{
  "n_kv_head": 14,
  "vocab_size": 16384,
  "norm_eps": 1e-05,
  "positions": "learned",
  "qk_norm": false,
  "attn_scale": 0.125,
  "bias": "all",
  "tie_embeddings": true,
  "parallel_block": false,
  "lr": 0.00673,
  "lr_mult_o": 4.0,
  "lr_head": 0.0033,
  "train_tokens": 1021000000,
  "dataset": "wikipedia_en"
}
MLP neurons of a small language model. Each row is named by its layer, matrix (down: output weights) and neuron, and shows model dimensions 128-319. Each number is 128 + 32 x the weight over its row's rms, rounded and kept within 0 to 255. Numbers have three digits each.
Before each neuron's rows, "raises" lists the tokens whose logits its output raises most directly, leaving later layers aside.

raises: "mon", "mer", "met", "mit", "my"
L6.down1077:157074054056093096083093185119121174124098067159135138131118104100117110106116182147125108104122184080097218098081150139134128112175120084120119175139095140098148198112164128100146122097149082177103135150141105087119120109089120133139140104105138140147121141100117101151077159152147135119108109087148124079154170114139159069111141134145068101141130128083165112077230112131136064114157161193130162168145068169153124111119152133105134146162162128119141120179090121142126108099188121174138145115140097135102147109163125185070089151158133152160159137140130170148121164155166159155

raises: "201", "199", "200", "194", "195"
L6.down2089:112154166154122181162139186122064158155129140116154097147132127141148109084184107109099096143129140145159126186142148134055141182170137117083126088119175156110099132099100089098125171111108107113141158160085115135116135100138132138105117146148145128117138159128143167128116080173101166126176127136197095109092099112138108127103151138111150143094161120100069063120101045148178082137097114150149115092123121146115089117101146155136131157147164132075136127124131130093101156094168133155113145078119090124120128148129076100077085131135103170142143037088104052127144157158144154101

raises: "ive", "ment", "ments", "ing", "ors"
L6.down2289:137152123144178126126132153174169090098125151136175087110138181103165158130110063105111160139083138064140139099128075161168151112102217079100139166110134163106109124087195161143109149105158118130114145095149133165081135131095118112117144091067136179155146132150166164131150131179073126198085109128102138116102128176151123142107096135162071129156075190174116108160068104161113147105139132133109084158126126136156099124118169092095110138103086151124093149063115105144081141063192122137162073140146107117094067132117114084088170118197187137080131120144161118182162159151155094151

raises: " you", " God", " I", " soul", "!"
L6.down1367:069159148085109099154135167106161083141082099142169188133111093183060078130154185154111122171130125102072079127199100162103114143105105094188125099132136103178107084112076110112094123100117148120141106092098092115107084125121158081146167162088113123117112110152134164126089151137075145116181174137085117127141210101159153167144138132105128115104155112105180158153151136125131138109129098146149152176122189126144115132141148197184087186091144119156085168109086120123089124121150143129132105128178135165056090103134127087127177184129091162177113150113072095149142148103146131117

raises: "th", "nd", "-year", " Years", "15"
L6.down1430:134079109152074146150153171138171126154103085131079090101136167067143133121070162147063102075131147137133103119080147141077131123109126099121184134112131095132134049180087146101108099050154141162114111121182196048161136145127146163108141133139155121102114153139190129136124170088079160190184147136109128105107151100132120115117143051146115144095127137096148124091135055110126116163116100147143142087129170133159104175158138111159108160120115156123124087059178084130056110160173128144123113152170139117142110135147132091052129094131123163140130091088147122134130098086148121099

raises: " the", " other", " any", " some", " each"
L6.down1300:128105100155102150150123106073093142042096142066150092124150100120104116146110128130097114128153141133146083090153159132150196107119110132115099159058077148137175107166123085166200132096091122079083150168241155142114152113100157068148126118130129137110173151152145113120141159145083192127132107089177135136122121076132129149177163114192180105138133130121121130145158177089126105171098108113162108120096108171130116143154140147144121129093115107098187136156089092117102160116103101118171145113132164117121144051151184192078168107187143122120083117108189167190115105139088078150

raises: " numbers", " number", " average", " percent", " est"
L6.down3407:092132097045132141125078118174149165136168108071159142104095087186136112066103125112196140103123093131124127143130171139108166151106093133103131154151129079151229091098167169178102167153081101114188092092150109106136119126152104108097100096125148149156145169106110101143055142025132162115156116136148160117149127148153114188151140063163124182122111165190087197137106075171146171145087161119140164121143086146138118170118086133137096069101054092116141153161104127158146143114123111100176155147142132152167120076143137161175082088165032093106088119147113170076166103145101170181

raises: "ft", "se", "f", "mo", "d"
L6.down70:131088156111150131146112187126140084144136119150090114107155144142103130150100165139097109087144155100155142138087143171153073163141162139156113049087087082128132179172092144087132070084156160128129120147146180126097109157065172092149201094120132175145113095141114127128134118171056144105163155172122148103188163079117154124145141193134160097153094080130163149089178074125119118086188098180193128145061149168132118119120132173199155156158103110165137113103111113121097120171170136154117165136143099190115131095134115164157124169115091150130096112103156141089169094146157157115

raises: "est", "ly", "ish", "ening", "ed"
L6.down2493:128136105130139140081154134156172092124110110172128135131082149092127124132157137138127098116159095200103103105122129091106155135160151121179122151046109158158115118136119099122121171083127169138177213074096100123156125165126132165170091228119165147132166152150115088172139168139090103158083197111053124121169096184145126075107154108109165122181098126165090119136176106140133157162084154113140152074121154103115176126122109166146176044153081193105111136104056167129152115125138126069153076065111166083120142162144125150127063140169113160134088151112098126152145096109171131149

raises: " that", " it", " them", " us", "-st"
L6.down2534:111167128104119103147112159084164090086195144146109153089185141107092157111090151145081145120139150122112144100131151100101110142093138155193151069138145111172129122131115113110125185080128121107134150158164161143126130158079165100127117119152129166072133175165143130192078154111067104124096155153089124142076107129101129152105136082162127139136156163143092090116141161134160117134163097141133162131154058125180080061129128134164129136082127136093083166090115123131096162089094091124123094118131198125154089111101118146114134108159136129140127121072076156075057120143133159169

raises: " itself", " himself", "ly", "ably", "atively"
L6.down317:092150125098109107142130154135120108105113137130118120171114131126078152067149112094083136164192154122174097056058089192143098163110097142203184140174155116154143185085136121134180122112166130133165193145117102163150143103180139126147144126142157127088178143125107112115148153159119155102110153038123092125094068081076132116171109132135151159146145118130080104171154127161133128137137167057131126061172113091133101153107173163136132123179124140173174163084180089089168110141099172108114154153116146103120186096075122148145112119117130160135163102089144136130153115076095142121

raises: "201", "199", "202", "196", "197"
L6.down2073:116110120145190068156127144114126140115110144175088141132132160167159150111112149168183183128142105116111101119091157047129145165094104123167036129213131146102111095083152130171106188087113079122144143180171130161133113104150106137114131113098100141174169171153147090120098167142105159118120085098103119141159091094182150132144136117130203183114168149075124100163121202161189124170118152142118119119129112122116131099123143202175079150089135106124046158185141118134131054092154139167161120082153139170136095140121055104093095115091108088192158091160153157133115145123131130140

raises: " himself", " herself", " him", " install", " itself"
L6.down2106:152155152105022114123139155183162150077121139143124158145118105124116150175095120108109146103141122150148090065097117126092144108126195125094151155090162163118123142110181149158076131153165161124160120158154088094107174093145137180151167105173149176102114113151093105071141101098157076149167165145149129113166141113158088117113125084112100119108120110145131130130102088120110107102146178104160162086138107135175147155139105210112168127108119110147170131104109117150167084125154184160147094178058122140120131118116116101133169119182218163130130172064133072161150176125121122112

raises: " could", " didn't", " had", " became", " got"
L6.down337:147159115143129121119109103128131115132096109165179147163155124068175116131117125157109139137077083155126192102119087117141149094188102114151066098079083117121157195184161175148188127101111126152127068120091110075148153092161150157113136156090127106163046148116112106139154107105159145162173085114119084161128094099137137107093096162107150087156208110090130122060141126111124086115095108133112133124172120125136165165111137150201199128180094173127160081102166157120133123132158129200108182149087138138108103134160143068107167122100170137170149069125118125079207160140150118081

raises: " into", " together", "iced", " onto", " up"
L6.down1208:111072136139123112107146108044099151136121137155167185113110143143178121130161110165135197163194147087148119150127078061159153177044116120195100119139158078076080152099146142122148085144158142125171151174154169128111164082138156118096111134148134161144171114126141132094132139133110116048120083140159130085111104200130097220126147114105076109171104191078120110145166146134169094056105127132099084111137125113178106110085135120106118146189148130149100138120104143171144102083148128150165102190143148146174092097115142159132071157222121127140176124114179129152065074126190180161

raises: " number", " numbers", " Number", " No", " Two"
L6.down3144:118166183188170120127131104158051233156115075089112130178149205150099108084144140130068087108223178159160088148116146120074100142111139101128138133126106057144189100082115149197105146166104085114116095163086075120142091153123119122162120148123115086095132139087110127153102149126097116117176099129123164175165144126098188149090110134088104103148150098079137152132153146095189143137113201130105137144130138148135122137054159119101116100089144126128126080148216145073079117136108141135165144168095101108109139107138117133107111137113131165142086164139163186141146118138169140103

raises: "ally", "ity", "ities", "ality", "istic"
L6.down116:105086105103112115092140092110079137146095082130166103136158097142102187115072159148123112211089095129108118090104135114154121162124068121097137079058182105116084139144147146069153157140131146142134164148096160151071110139140144121111156149208135125131146090148146105144154167107118133194166106148137137167106123180098134076134143082159079127091124086092213180181122085152144114131144148113140173180159147127140142113148109098093114113101158201155149105134132118091089088141104104091133131142115176180109121105117165082112138111099081076160141175117130098160171128112101134176

raises: "}.", "%.", ".\n\n", "'.", "\".\n\n"
L6.down2128:070101100132168130161133194149112121073111072160133111129159160185097096164121121154116122086180164140065111123112129143110108167095171076129090098141139168139125071122130118130072125127147150137126170100159115134131082150151141136162089163120153136109108151152086165073169182118152137104083103128160150154204131143118124079110168142151119134148129119185150125083131101181092187155140171146134143141117151095097113108120150133076136137102131100096095076129091099092141139096126124115121162141192194097161121162087083163131110110145108145123150178157182040103149125094124175193

raises: "ance", "down", "ows", "ures", "stown"
L6.down1573:146100194095101105117174130143162073083100151118196163130167181131121170154121078165103090154123078122086147129106141081082074111108152120142151146102166115085067120135139179211126140123119129169133092133144132142094114084044164115129138121100132175119111060143179131068185158147133112165096166136117078078171142116122150097104166123090093121130137103164126120149160070120153122125083080099085087185126035158161165150080158117127121146120104146095155129167139117126108105102192085187159115166189185111116094093126138123155116121190166127179104160151099043075167137169145100105

raises: " between", "rets", "iding", " Record", " Between"
L6.down2852:093091090173178134198115115161139072144170114127084113153064084097124166072092117146123116201140123126104127129129099126116092082105140137098149115106136154143124083169123064141104170194175117127145154190076166075097054135172162166142135127109118191131067102074143087143115110186079144162161144080118089092103107112147118158156112072141110130146153091155175141107123139150114139125134056116212126106155135094193096061121093115123090134133126117165152110128122119102158188141205133085181120148113130145162096144120148077175094141113133117110126139126139066054106089168115136077

raises: " Wednesday", " Christmas", " Sunday", " week", " summer"
L6.down1655:183094131163080093189145149170132087156139175109168115138147106183114134157121156147128123137183076158109111108148115177091081134135132130116085081123184106145142124122166148108169125117096123093166127187140121081116111144132135144136137162121127125099145072138120199144117095108178164138188094153082093103065126102130137119179119123165166141153159082082219139156180090139130204097064087147100134187122175192123156132113130115102105183147188052166083076122137199065148106103084141167111101148171148101165181145099147134156154152104114112093124133048169179160120123097110084096

raises: "ours", "ides", "ores", "ical", "ors"
L6.down1546:089155076163176116072179117089102102145125130161082185126149090128130134112161142045113068053131150113109145121166083182125097123096116172092081126146094134182112136116101137121150111096131131133101183146104143164151087147137082130148134144124148122144112107159137156154095052105095083147154113099199139167160058129153120141137102091143138107086126144168066084188139094182130113112169123183082137188135103113108144105095111139106136148136123091076153165135155112108070117142154087182165210164126099189097147120136128096189142117104170106111103174191140137140136134096105115167